From a checkpoint of a small transformer trained on Wikipedia: 9 layers, 32.9M parameters.
MLP neurons of a small language model. Each row is named by its layer, matrix (up: input weights) and neuron, and shows model dimensions 112-239. Each number is 128 + 32 x the weight over its row's rms, rounded and kept within 0 to 255.
After each neuron's rows, "fires on" lists the tokens most often at its 100 highest values on Wikipedia text that the model never trained on. A number after a token or word is its count.

L5.up740 [111 166 139 130  76 100  95 108 113 122 164 150 121 145 161 128  89 116  90 179 123 120 114 116 132 101 123 127 146  86 124  62  72 146  85 137 132 101 141 109  88 126 220 158 121  84 148 171 148  68 130  88  99 166 158  91 130  94 162 101 110 127 153 126 154 140 122 140  71 141 171 102  72 118 138  97 143 197  74 103 149 163 184 178 137 163 138 131  96 133 133 129 102 171 138 126 132 151  96 134 127 167 207 159  31 168 138 149 166 161 150  86 107 135 133 165 150 116 103 138 151 113 177 115 129 196  68 130]
fires on: " a" 17, "M" 15, " record" 11, "A" 8, "P" 6

L5.up418 [133 164  86 151  94 135 169 101 106 136 120 117 115 131 125 157 117 132 152 135 180 198 141 158 147 136  93 170 190 165 166 188 137 150  88 116 116 127 123 161  93 188 177 119 142 115 112 141 116 137 109  83  89  91  76  99 113 135 137  93 163 127  99  78 122 118  86 166  96 120  90 142 146 133 155 164 210 160 163 123 108  92 162 100 119 134 159  69 110 108 190 105  62 139 115  89 136 184 157  86 119  61 145 159 137 133 158 157 138 149 150 130 131  52 133 116 118 191 126 131  90 151 131 105 116 113 147 108]
fires on: "." 37, "2" 7, "3" 5, "7" 4

L5.up903 [104 104 143 152 120 225 143 129 112 119 138 128  87 104 137 102 107 152 137 145 129 121 147 126  68  97 170 109  34 145 108 157 185  83 100 133  86 145 120  49 155 153 122  97 141 141 116 165 150 160 143 135  95 109 163 108 100 115  82 203 175 136 138 132 125 125 110 168  67 113 118 129 119 135  91 139 161 114 147 133 178 121 106 152 199 113 137 112  81 133 134 155  93  78 138 144 157 114  90 164  99 174  58 174 122 144  96 136 102 177 146 172 138 175 158 139 111 152 150  94 158  82 141 130 163  81 109 114]
fires on: "," 46, " " 15, " P" 7, "5" 5, "49" 4

L5.up1019 [153 167  87 129 184 128 138  54  58 168 179 110 127 131 179  98 138  99 128 152 114 171 129 180 128 117 165 147 139 174 175 152 107  99 128 137 130 191 127  92 159 122 121 139 131 134 134  86 134  63 153 137 149 130 124  97 100 101  96 122 101 141 189  89 134 138 149  98  90 107 102 113 121 109 134 150 155 135 120 136 145 138 154 155 153 154 115  25 131 127 159 118 127  86  99 140  78 154  83  60 104 140  56 134 119 140  85 113 133 116 105 110 141  79 159 112 117 179 133 141 124 140 157 150  90 126 167 110]
fires on: "0" 15, " |\n" 8, "3" 8, "2" 7, "7" 6, " to" 6

L4.up12 [130  87 161 150 190  89 148 109 152  63  76 108 154 128  93 194  86 114 130 133 131 144  96 197 108 118 161  90  68 164 160 142 105 171  99 175 105 150 136 167  58 102 101 121 128  58 145  93 194 156 126 131 144 171 143 119 200 157 170 153 137 147 122 154 145 131 208  76 145 177 161 154 141  41 170  88 134 109 108 144 154 118 102  79 146 128 150 165 117  71 152 168 115  99 156 101 189 137 106  93 158 196 137 115  90  57  93 101 124  96 179 104 167  87 160  81 182  97 154 146  86 179 165  85 145 106 110 139]
fires on: " and" 53, " or" 11, "," 10

L4.up1238 [117 135 113  90 113 151 101 119 103 129 111 113 112 102 122 142 171  90 158 168  99 120 150 125 101 133  95 156  95  84 103 103 118 149 106 119 106  95  67 137 104 111 138  76 183 165 119 127  99 131 169 117 102  90 113  83 211 117 148 144 140 140 131 161 184 146 174 159 110 151 163  72 253 114 129 121 114 109 137 130 118 127 106 110 119 175  71 183 132 174 154  76 102  89 149  91 132 102  99 141 121 125 173 115 155  97 152 141 115 124 144 105  99 136 135 162 166 119 147 132 153  82 120 131 172 128 110 113]
fires on: " |" 24, ":" 23, " club" 6, "|" 6, "," 4

L5.up38 [100  92 102 156  98 154 136  97 181 107 124  89 141 139 132 131 102 129 107 125 164 149 127 132 107 118 131  99  94 120 114 160 128  92 122 173 124 169  96 123 135 166 172 103 142 182 149 124 140 121 167 125 102 109 148  73 105  37 112 132 143 104 128 113 121 126 163 123 125 138 133 157 129  44 157 143 126 149 170 107 103 175 142 126  76 141 139 121 129 127 181 154 173  74 186 100 105 134 141 126  71 106 137  88 179 121 133 119  85 146 112  69 107 124 173 117 118 168  89  85 135 156  53 104 177 102 167 141]
fires on: " and" 80, " that" 7, " which" 6, "," 4

L5.up724 [132  57 124 102  99 129  97 117  95 162 153 125 175 159 120 137  84 164 104 139 110 124  89 141 157 171 162 131 164  73 123 130 165 159 156 188  81 146  92 206 131 108 134  85 157 125 147 128  90 154 150 130 103 207 137  47 131 115 106 174 106 115 155 107 133 125  61 169 124 157 122 136 144 128 155 173 186 107 130  87 147  72  66 204 116  93 160 108  52 158  85  97  82 108 127 171 100 113  99 174  83  81 159 115  98 123 160 122 182  84 161  48 106 110 119 123  75 173 134  66 154 107 125 156 144 142 177  97]
fires on: " of" 29, " in" 19, "ing" 4

L4.up941 [ 90 114 150 105 120 175 114 139 103 106 130  99 173 123 113 144  85 138 134 135 145 161 161 125 128 116 139 111 124 175 139 121 149 114 141  72 106 174 168 108 163 144  89 166 124 120 120 154 177 144 102 176 119 127 158 114 149 105 121 175 137 138  98 124 150 162  88  23  78 117 143 148  67  73  66 120 207 102  61 165 183 156 171 135 152 102 138  88 121 141 139 171 175 136 165 145 112 160 104 159 144 167 112 135 125  66 153 197 161 100  92 118 133 142 134 184  75  78 132 143 119  67  96 111 103 151  95 154]
fires on: "," 81, " |" 6, "." 5

L5.up585 [111 167 131  68  73 107 155 127 168 141 125  54 173 140  85 145 124 131 151 184 192  65  94 164 110 115 109 132  97 157 140 155 141 132 136  88 134 161 132  96 148 110  60 123 140 140  58 193 145 122 130 137 152 139 101  78 142 105  72 145 154 121 143 156 150  97 201 106  99 148 102 128  92  77  93  80 110 125  97  59 146 125 130 151 183  85 157 172 195 161 229 179 161 106 118  97 140  75 125  91 103 199 131 123 107 120 132 107 100 133 111 101 117 146 125  59 181 161 147  85  90  75  98  78 120  40 170 163]
fires on: " and" 50, "," 19, ";" 4

L4.up60 [ 88 129 172 131 141 130 170 125 209 150  96 124 145 132  51 174 164 104 124 147 130 142  58  89 139 155 193 129 110  92 135 104 109 142 122 143  85 162  92 189 183  73 116 100  98 154 112 161 148 112 139 110 133 139 189 160 112 133 146 134 144 109 137 122 160 157 135  83 104 176 139 146  88  91 121 141 106  85 128 143 109 116 112 168  95 103  55 170 151 142 148 118  97 154 105 101 146  98 107  80 194 133  99 133  96 163  96 118 146 133 118 135  88 150 194  96 119 109 128 134 162 162 163  82 104  82 135 114]
fires on: "," 41, " and" 32, " -" 4, " –" 4

L4.up185 [114  79 111 148 150 183 197 122 146 189  83  66 157 125 114 200  97 125 123 164 163 120 116 105 148 104 104  78 137  58 123 143 142 145 126 179 157 142  91 137  94  82 108 130 103  94 198 159 185 111 151 184 121 151 140 197  91 137  97  83 102 138 132 128  67 127 107 130  92 191 115  94 107 114 102 152 160 119 162 113 127  88 137 140 154  59  76 142 153  83 113 158 168  82 113 152 124 157 147 157 168 123 134 127 143  81 121  98 140 116 181 119 113 210 123 115 132 120 108 167 200 146 169 129 114 132 125 122]
fires on: " and" 32, "," 21, "/" 9, " or" 7

L4.up931 [138 113 109  74 158 145  91  80 138 166 108 153  98 117 148 169 123  94  78 195 156  96  82 167  78 159 130 129  92 146 108 184 116 112 108 139 151  97 148 123 107 118 126  78  95  99 140 191  69  75 148 164 122 161 141 111 149 142 137 162 147 115 123 138 114 109 152  88 162  98  43 123  99  71 112 137  81 160 128 138 141 106 138 155  76 154 109 147 139  95 136 132 134 122 160 142 199 137 157 195 166 153 130 125 109  82 115  96 158  81 157 112  69 163  77 128 172 144 185 139 177 135 122  75 146 136 135 190]
fires on: " and" 29, " but" 23, "," 15, "h" 5

L5.up1065 [156 146 100 131 114 130 132 151 106 126  85 126  97 117 156 168 101 155 118 128 165  90 192 135 169  99 114 109 136  84 193  83 127 144  47 113 120 107  62 129 119  97 170 116 164 144 122 107 110  84  93 108 115 138 170  77 103 148 145 167 130 119 158 138 132 122  82 137 146  69  96 102 145 128 162 116 129  55 149 120 109 126 168 147  74 145  87  92 127 137 194 116  69 153 174 178 165  93  99 153 236 156 124 145 125 118  90 101 139 149 137  96  89 129 102 128 127 165 134 118 101 129  86 134 169 152  72  90]
fires on: " was" 54, " is" 17, "," 12, " as" 12

L4.up151 [150 184 106 146 139 173 193 111 161  83 148 167 144  81 143 140 123 134  92 110 139  78 147 142 117 158 140 117  82 133  80 158 110 107 118 103 174 109  94 122 167  84  97  95 128 148 114 145 135 134 110 163 152  90 170 172 179  59 126 119 135  74 116 180 159 172 143 167 150 163  72 126  95  75  63 152 167 164 157 131 115 120 116 190 141 139 182  93 100  99 126 140 102 139 127 133  61  70 118 171  98 246 115 143 110 104  78 168 115 163 165 175 106 190 180 104 147 131 167  55  96 120 130 112 175 163  89 173]
fires on: "B" 49, "C" 12, "c" 8, "ab" 6

L5.up401 [132  41 103  72 100 152 112 144  97 164 146 116 163 147 133 145  97 133 132  92  80 133 168  84 114 129 148 132 141  89 105  94 130 110  99 106 104 118 112  62 121 133 143 116 179  87  94 133 129 115 163  99 117 117  93 111 120 136 117 163 150 171 139 124 106 128 120 149 141  83 142 114 129 118 101 178 114  83 165 123 116 136 140 151  95 149 131 142  94  91  73  98 151 110 142 172 148 149  89 113 140 162  54 117 133 173 119 117 113 131 108 100 128 155 168  80 140 151 101 176 168 103 131  75  77 135 121  74]
fires on: "." 23, " T" 22, " t" 15, " on" 8, "8" 7, ":" 6

L5.up1287 [119 138 108 150 117 216 147 118 109 112 186 156 141 135 108 138 125 154 148 105  88 159 152 125 134 108 202 122 145 124 138 132  86 170 110 116 105 161 107  96  73 137  73 161  98 134 173 102 117  99 105  86 143 141  99  85  63 132 131 135 127 136 178 124 147 101  97  83 121 136 124 156 166  88 219 125 179 144 147 161 126 140 159 145 119  95 152 103 124 151 113 112 119 170 141  86 125 154 147 110  78  91 139 105 164 223 181 119 159 113 115 119  97 122 118 143 104 156 101 114 118 100 131 162 141 200 218  87]
fires on: " of" 51, " in" 5

L4.up584 [ 90 164  98 158  99 151 132 109 135 160 137 157 155 134 130  75 110  64  97 145 137  77 117  70 115 146 175 112 175 114 134 117 138 130 130 131  86 134 142 187  85 144 154  85 137 154 116 160  95 184  82 116 116 157 130 128 146 123 137 144 129  91 115 109 136 200  95 115 189  66 130 119 142 101 112 121 137 150 131 165 153 120 100 170 139  70 126 113 117 104 117 120  59 122 139 132  71  96 135  80 145 175 148 119 186  83 144 121 136 133 173 138 153 128  67  62 108 133  53  92  89  99 126 163 177 135  49 119]
fires on: " K" 61, " character" 7, "im" 4, " lead" 4

L4.up911 [165 163 166  73 102 158 157  87 110 161 131 117  62 123 113 116 134 125 113 158 126 134 138 132 155 130 134 155  90 136 147 115 138 131 177 153 109 107 192 176 161  55 102 167 129  96 112 148 161 108 141  86 143 139 203 146 174 115 191 161  73 168 169 135 147 168 110 111 132  79 105 112 142 121  79 146 180 133 104 135 138 107  85 141 113 149 139 128 162  88 103  85 134  92 105 129 152 125  91  64 196 141 185 131 158 161 128 167 122  94  87  94 128 123 195  75 130 128 148 176 109 152 189 131 102 130 196 154]
fires on: "," 17, " and" 16, " for" 15, " in" 9, " under" 4, " by" 4

L5.up37 [ 94 101 156 102 185 140 175  69 137  74 120 167 173 157 135 160 140 142  95 154 123 114 136 146 123 168 132 122 119 107 109 119  71 133 156 160 147 131 173 144 104  90 130  70 133 146  92 181 112 130 127 138 120 126 139 159 189 127 153 113 102 132 136 140 121 113 163 132 209  64  58 145 118 128 129 110 144 194  74 154 119 144 131 144 138 141  79 129 118 117 171 143 118 128 140 141 155 119 158 142 167 139 115  92 122  71 179 138 123 131 171 129 134  74 107 126 149 112  97 146 180 137 131 114 205 155  97 157]
fires on: " and" 18, " (" 15, "\"," 14, " was" 12, "," 7

L4.up551 [104  83  70 160 150 190 140 149 145 100 165 104 124 163  97 182 179 102 228 149 123 154 155 117 110 143 153 112  63  91  85 121 113  80 124 162 110 105 147 111 121 176 124 122 117  87 120 139  94 154 151 107 115 118 143 123 125 128 127 191 151 160 149 134  79 134 234 129 102 144 137  41 115 177 102 133  72 123 113 157 120 151 138  74  86 144  95 167 110 142 118 132  60 131 185 123  85 117 102 149 129 120  77 113 110 131 137 124 133 123 125 155 209 111 159  93 132 127 107 112 108 149  66 163 114 117 100 142]
fires on: " as" 17, "'" 13, " de" 9, " la" 6, ":" 6, "," 5

L5.up1249 [ 90   8 114 107 133  99 171 132 147  59 127 101 156 162  98  79 101 133 107 115 130 158 129  81 165 113 154 154  73 140 157 141 178  99 122 105 133 126 105 109 133 112 163 157  82 131 120 142 143 103 147 103 112 112 117 118 127 126 142 155 120  93 104 148 152 155 175 101 105 136 164 161 150  67 108  92 141 130 145 168 138 141 106 142 150 142 157 195 152 135 101 119 146 119 141 110 115 137 135 131 103 117 189  41  60 119 179 190 152 178  83 141 146 131 118 126 116  85 129 163 122  74  92  92 178 108 148 112]
fires on: ")" 62, "," 33, "\")" 5

L5.up1188 [151 165  98 167 119 115 126  86 145 103 134 155 132  69 128 124 115 167 112 136  76 105 117 133 114 157 126 147 143  69 137 173 130 150  60 136  88  92 165 128 107 122 146  93 119 112 129 155 116  93 118 127 120 128  78 111 131 129 193 137 141 100 149 133 152 124 130  84  80 188 111 157  78 129 116 198 121 105 129 107 164 107 130  95 100  88 143 119 190 103 141 118 177  78 184 130  78 112 140 105 191 143  95 122 173 101  98  95 173 111 147  92 113  99 165 139 150 141 160  73  99 105  91 135 105 106 103  85]
fires on: "-" 73, " S" 6, " st" 6

L4.up305 [126 199 133 148 151  88 172 137 157 154 153  84 102 172 101 145 103 140 143 104 113 119 136 138 146 119 150 121 143 175 139 164 198  92 181 103 106 144 178 127 155 113  76 118 106 156 112  98 138 157 162 111 118 121 127 102 154 101 123 119 163 181 195  86 154 145 165 103 161 167 123 155  97 151  76 118 119  96  70 130 122 151 158 168 145 202 124  98 168 147  65 174 148 115 145 187 142 127 108 127  85 168 149  98 119 161 186 161  67 129 181  81 153 124 140  79  96 117 106 101  41 124 151  96 118 102 124 209]
fires on: " of" 36, " and" 26, " in" 11, " for" 7, "American" 7

L5.up961 [141  43 114  85  93 156 142 156  32 148 167 114  80 186 102 134 121  69 165  84  83  62 154 158 113 127  89 148 136 104 113 114 119 116 129 148 110 130 177 123 202 110 119 118 141 106 139 127 106 169 187 114 192 214 123  77 176 162 155 151 207  96 125  76 157 114 111  99 146  56 137 144  97  75  74 149 126 120 175  93 115  86 111 126  59  91 139 137 126 167 143 146 162 143 123 144 136 135 116 114  72 172 138 110 108 174  97 125 102 126 167 134 132 107 112 123 150 162 126 103 137 130  87 147  66 151 169  97]
fires on: " T" 31, " |" 19, " J" 14, " t" 5, "′" 5

L4.up785 [147  97  84 123 153 125 124 122  93 148  93 117 178 155 136 125 139 170 130  90 123 167 158 113  97 151 142 115  46  70 105 112 108 166 138 120 109 169 138 156 172 111 136 124  77 105 135 169 156 130 171  83 209  90 105  97 133 140 115 129 188 168 184 166 164  78 131 166 128 109 130  76 144 166 157  98  96 116 130 183 140 140 167 124 103 148 147  99 143 191 163 147  68 110 124 107 198 118 134 181 220 108 134  40 110 148  59 196 123 103  75  69 159 104 127 106 120 133 106 133  91 123  83  59 112 110  75 176]
fires on: " de" 28, "'" 15, " Le" 10, " du" 9, " des" 8, " la" 4

L5.up1006 [ 89  99 176 103  88 206 159 120 121 167  74 115 110 149  91  94  76 162 120 148 134 123 114 102 163 125  98 123  91 143 152 145 175  90  94 116  94 134 151  92 108 210 133 116 121 212 148  70 126 109 189 118 101 166  96  87  96 107 167 157 140 131 173 150 144 173 119  51 135 100 150 121  84 131 153 140 131  88  80 103 108 156 153 149 155 148 140  82 117 119 152 132 111  97  90 142 120  79 115 118 134 126 184 144 135 131 140 191  85 114  91 188 125 124 171  77 117 150 139 162 107  89 116 142 106 106 129 147]
fires on: "," 67, " " 12, " (" 7, " as" 5

L5.up263 [117 139 101 143 167 149 146  87 127  65 145 158 110 125 126 148  94 153  84 139  72 131 153 106 172  82 151 156 116 151 203 192 125 160 144 132 153 155 100  99 191 149 125 104 117  69 158 111  31 122 118 136  91 119 115  86  98 129 162  98 145 120 104 104 122 118 118 126  36 131  93 159 120 119 124 118 105 133 142 129  85 115 145 102 151 111 132 114 144 155 100 151  96 189 164 156 121 105  86 108 184  91 184 112 118 114 163  91 193 123 173 140 117 125 100 138  85 105 180 130 130 106 133 144  92 171 110 135]
fires on: "." 26, " of" 15, " in" 15, " for" 7

L4.up981 [169  94 143 133 131 161 108 115 130 137 170 139 138  99 156 119  86 116  88 196 171 135 152 126 123 162 132  86 128 162 104   6 106  92 156 139 141 159 144 117 125 137 152 122 129 140 107  63  78 141 129  88 130  87 186  81  99 153 163  67 141 139 126  98 142 104 133  73 154 119 126  52 208 101 167 105 101  87 127 148  88 126 126 139 135 101 134 131 189  72 165 116 187  96 137 121 132  98 177 146 123  88 123 108  98  44  25 129 159 134 161 182 116 142 201 141 109 134 140 136 130 180  87 108 113 140 179 160]
fires on: " and" 45, " that" 10, " who" 8, " but" 5, " they" 4

L5.up714 [146 113  91  92  93 129 123  71 135  88 163 173 123 123 143 151 153 120 164 135  87 128 144 105 139  96 129 108 156 108 145 133 143 104 128 126 132 179 131 131 156  98 208  18 110 111 154 151  88 172 111 150  55 121 149 155 215 118 110 133 154 135 106 128 103 111 104 147 102 154  79 103  84  88 107 143 144 222  75 138 100  81 131 192  97  90 193  58 119 141  81 158 116 109 120 150  91 118 127  93 127 127  92 135 162 144  99  82  78 151  96 141 115 176  92 152 165 138  81 132  87 156 141 145 113  97 145 132]
fires on: "B" 45, "-b" 7

L5.up513 [175 117 148 128 133 108 122 126 136 146  67 135 125 131  85  69 123 107 112 109  31  68 132 104 161 146 120 125  73 107 129  37 116 125  99  90 100 160 106 160 173 137 105 123 145 151 134 183 129 117 138 116  75 121 110  68 118 132 125 135 149  66 156 142 173 206 139 124 118  93 169 130 136 154 133 109 178  58 115 134 113 160 108 103 140 148 124  39 139 173 150 117  96 124 143 150 109 137  79 174 159 121  97 128 150 130 142 134 115 120 134  72 109 145  84 102 100 109 176 157 145 147 119 128 166  83 122  99]
fires on: "," 22, " and" 11, " is" 10, " has" 7

L4.up643 [154 158  90 182 102 137 179 114 124 155  38  95 112 115 102 183 116 115 128 120 184  92 180 132 137 132 128 127 145  83 162 112 113 138 104 156  95 109  90 146 164 125 125 104 111  92  81 178 127 103 153 121 128 147 136 130  37 120 120 175 126  86 110 137 199 195 200 129 147 175 107 167 155 136 170 135 138 109  94 163 172 135 152 170 115 127 107  79 157 112 206 106 134  84 167  71 100 163 163 122 139 133 158 153 153  59  99 152 145  93 155  65  97 164 115 104 146 147 142  96  93 104  58 115 156  87 132 145]
fires on: "," 53, " in" 15, " as" 6, " In" 4

L4.up943 [151 173  82  91  84 122 143 101 148  79  74  99 165 128 187 105 157 183 125 185 157 146 116 163  83 103 143 135 171 113 156 183 150  86 159  80 120  74 132 173 125 124 108 158 147 108  79 123 134 150 168 109  70 120 119 160  94 107  96 165 101 143 120 140 138 125 120 130 118 117 151 112  82  92 132 132 113 111  83 107 148 133 105 175 127 115 137  96 180 152 142 143 106  66  91 173 168 139  91 197 174 143 144 119 161 128  42 139 113 191 104  47  84  99  99 130 122 121 111  92 170 104 138  88  85  77 136  80]
fires on: " of" 46, " run" 5, " lead" 4

L5.up251 [131 119 132 154  86 127 125 104  79  98  95 125 171 189 141 186 137 177 149 132 159 150 107  99 160 129 188 166 152 105 108 112 151 149 142  91 128 157 119 136 147  90 145 129 125  81 112 125 132 114 106 145 140 134 122  90 131 140 155 176  80 120 141 176 127 120 175 131 184 129  91 136  99 139  85 207 220 128 132 157 125 154  96 180 124 111  80 105 126 107 172 126 114 126 165 120 117 135 146 153 162 130 119 120 133 146 122 124  83  88 107 101 118  99 106 140 107 149 131 102 174 125  96 135 123 173  78 182]
fires on: " G" 22, "st" 13, "G" 13, "—" 7, "th" 4, "'" 4

L4.up1292 [131 153 127 137  72  66 125  94 102  90  63  69 141 146  77 112  88  77 141  86 135  72 150 100 118 117  75 131 139 115 127 146  90 104 120 132 143 196  78 142 161 109 146 115 107 173 100 136 160 180 154  96 179 143  87 140 192 103  86 118 173 158 131 151 102 150 136  89  99 186 136 116 123 113 127 113 140 113 112 122 170 130  78 166 108 172  63 152 191 168 130  80  71 122 117  76 178 147 172  97 132  73 102 118  73 160 116 118 241 133 138  81 155 149 132  81 125 137 170 160 107 119 169  80 167 149 160  76]
fires on: " and" 52, " to" 16, " from" 12, "," 8

L4.up984 [146 165 115 152 107 156 187  79  85 107 104 213 123 153 166 172 145  72 102 106 156 105 132 146 140 166 129 121 170  53 144  75 142 167 102 204 120  83 126 129  73 115 135 119 141 177 168 200 172 108 114  99  90  81 142 118 117 118 104  94 153 149 160  54 165 109 129 169 121 106 102 222 160 182 190 183 157 187 125 107  89 117 159 102 110 149 111 156 110 108  72 113 124 128 150 107 142 164 169  63  95 144 121 103 126  96  85 114 103  88 121 120 192 132 168 104  94 127 134 137  77 115  75 123 191 140 125 174]
fires on: "," 35, " and" 20, " known" 9, ";" 6

L5.up610 [116 114 134 121 108 101 121  62  80 206 137 180 127 137 103  69 112  88  96  90 141 151 146  80 161 134 112 164 191 138 143 111 147 189 136 167 142 128 170 147  62 164 164  94 155 145 125 125 143 126 103 193 136 167 110 118  63 165 154  76 141 129 118 132 168 164 169  97 191  94 119  90 164 159 118 108  64 159  93 128 135 105 138 111  88 177 155 145 196 119  43 111 155  97 109 160 136 126 140 138 115 148 112 142 128 128 160 146 154 168  98  89 140 139 109 141  74 172 121  78 140  90 135 142 179 105 123  80]
fires on: " K" 71

L4.up120 [127 120  87 150  98 159 141 116 131 123  79  95 163 103 193 143 124 139 196 181 159 132 134  84 128 125 105 189  86  77 131  98 108  90 109 112  83 122 167 165 191  93 121 162 150  61 130  93 125 185  96 125  81 158 126 149 105 155 149 134 176 188 163  86  96 121 121 147 135 162 115  66 115 106 195 128 106 113 113 114 105 105 156 161 138 155 209  73 106 168  91 137 102 136 132 120 171 167 152 241 178 147 168 167 107 114 139  75 143 156 110 136  55 109 132 165 124 118  98  94 175 105 125 104 119 113  84 110]
fires on: " A" 39, " a" 8, " an" 6

L4.up348 [119 124 135 133  88 146 244  54  85  96 107 112 114 119 143  59 120 147 165 156 144 105  73 121  86  73 110 148 111 123  99 149 109 136 123 101 117 135 150  92 164  95 128 102 132 118  76 116 159 113 112 129  89 119 100  95 134 126 126 114 113 162 115 125 182 126  72 111 112 142 104  76  87  99 113  88 172 115 150 142 125 146 144 147 120  90 141 113 139 144 211 132 166 169  93 155 122 152 146 117  70 110 105 104 138  69 106 112 144 112 108 153 186 131  83 105 112 129 110 102 104 104 140 161 154 143 151  46]
fires on: " in" 39, "–" 10, " def" 6, " information" 4, " United" 4, " f" 4

L4.up123 [ 77  84 108  98  77 183 111 118  94 165 217 115 109 133 121 193 127 135 163 158 133 186 168 108 119 136 157 127 205  99 117  82 154 129 101  92  93 109  66  80 161 131 141 103 106 144 144  81 164 126 132 150 124 182  70  79 112 132 118 174 112 159 111 123 105  94  85 155 175 105 108 161 135 109 101  92 137 176 119 120 114 134  91 122  96 146 162 144 108 124  98  96 210 136 114 161  74 129  95 148 161 139 105 122 147 159 128  87 126  71 121  70 174 104 169 106 126 153  91  94 198 112 104 183 150 128 167 104]
fires on: " of" 26, " in" 18, " to" 7, " " 7, "-" 7, " date" 4

L4.up1003 [  1 169 122 115 135 133 156  96 128 120 119 112 104 111  71 106 134  93 105 141 140 152  90 112 105 147 125 139 111 100 117 158 169 136 114 167 143 203  99 174  65 138 148  95 117 113 167 135 123 149 112 135  91  91 179 171 121  77 126  99 131 153  99 113 131 153 157 115 145 147 122 120 172  89 148 119 125 129 140 139 163 169 156 151 106 159 120 103 100 109 161 146 124 145 112  97 155  82 167 103 197 140 125  89 129 166 100 164 165 130 141 159 133 101 139 161 118 162 120 167 182 144 116 145 110 111  85 145]
fires on: " and" 18, " or" 15, " of" 11, "," 9, "1" 7

L4.up836 [179 153 134 159 202  95 117  79 170 135 174 151 113 113 101 163 142 162 139 102 141 155 109 130 138 112 121 171 160 132 168 135 171 130 113 159 176 154 171 146 138 118 133  95  99 115 147  91 127 110 140 144 160 120 132  81 117 123 129 130 158 123  99 110 149 148 123 130 125 140 215 137 141 128 107 110  92 114 164 177  92 120 114 157 156  57 164 112 164 135 166 101 168 141 147  92 113 105 112 126 204 154  86 132 155 111 157  89 150 118 171 122 140 100  63  87 149  87 185 102 134 127  85 141 121 137 105 178]
fires on: "-" 52, " h" 22, " of" 5

L4.up601 [160 130 190 131  95 173 125  73 107 117 128 132 123 118 130 186 146  73  98 104  80 120 137 137 149 108 135  55 118 114  99  82  69  91 135 135  69 150 177 163 105 124 131 143 122 145 109 110 170 195 152 113 138  59 148 166 125 123 152 135 121 163 158 145 107  81 199 146  96 181 138 105 136 144 144 111 144 148  67 111 145 145  77 126  80 128  87 123  50 164 122 143  95 133 168 140 123 175 114 140 173 129 168 127 181 141 126 178 131 184 112 159 130 110 137 188  98 104 127  97 123 129 102 132 166 163 106 119]
fires on: "," 52, " and" 18, " (" 9, " –" 6, " (#" 4

L5.up516 [172 127 136 125 128 139 114  83 161 117 126  88  96 208 165 171 138 117 144 139 161 105 131 183 156 105  93 144 224  85  98 122 214  98 148 142 111  94 139  97 123 107 143 122 145  99 154 153  91 135 150 187 136 116 133 127 103  70 149 148 124 195 144 141 146  96 120 140 116 131 138 129 107 134  52 113 147 107 143  99 190 130 160 128 153 200 114  76 182 139 160 129 175 150 114 161  97 108  99 135 107 148 163 137 107 146  79 187  68 116 133  76  92 141  68 123 129 103  94 139 100 135 139 100 150 128 152 154]
fires on: " to" 20, " much" 10, " of" 8, " less" 7, " and" 6, "S" 6

L5.up466 [112 145 152 141 113 118  59 160 105 147 138  87 109 121 125 164 151 140 175 159 112 109 139 188  91  91  90 118 146  98 123 129 127 185 158  74 138  96 103 132 148 138 168 128 120 131 129 119 147 161  83 134 120 148 120 149 144 145  86  82  83 162  95 180 157 112 131 164  86 150 123 164 140  86  86 180 155 190 105 176  83 117 101 153 146  91 117 137 133 143 188  89  79 125 135  90 125  69 116  59 130 137  69 105 127 103 107 148 114 137  93  89 126 110 100 160 176 118 140 110 133 163 115 123 165  68 124  83]
fires on: " |" 20, ":" 16, " New" 12, "B" 8, "|" 7, " the" 7

L4.up819 [100 113 151 166 160 151  91 121 134  97 157  90 132  96  70 175 158 174 155  96 120 145 142 154 175 109 129 135 120 122  84  90  99 167 116 119 107 125 170 170 118  91 136  52 103 118 103 171  89 132 138 102 146 166 154  88  37 122 149 176  92  77 139  88 156 160 124 167 117 103 126 104 118 100 117 110 115  82 149 141  96 136 124 137 136 177 214 129 140  97  87  81 142 170 188 146 124 128 163 123 155 153  79  50 132 133 146 126 183 117 141 117 187 134 150 108 131 174 128 148 169 115 113 131 148 171 122 205]
fires on: " from" 35, " of" 19, " From" 8, " since" 4

L4.up1144 [103 132 140 103 164 172 121  81 158 200 120 146  72 103 154 154 155 126 121 160 127 106 110 131 121 110 145 141  88 165 190 180 208 187 130 123  72 157 176 134 114 113 122 101 147 145 113 133 172 113 134 112 117  48 126 124 102  98  86 123 153 141 141 144 162 187 140  74 122 193 101 138  74 113 125 131  87 133 101 119 153 161 108 155 131 112 167 123 118 138 137 175 134  92 165 148 116  77 143 113 104 108 145 129  78  93 115  73 122 143 157 103 123 117 133  84 125 113  56 129 135 164  79 126 131 130 111 233]
fires on: " and" 61, " &" 9, "," 9, " or" 7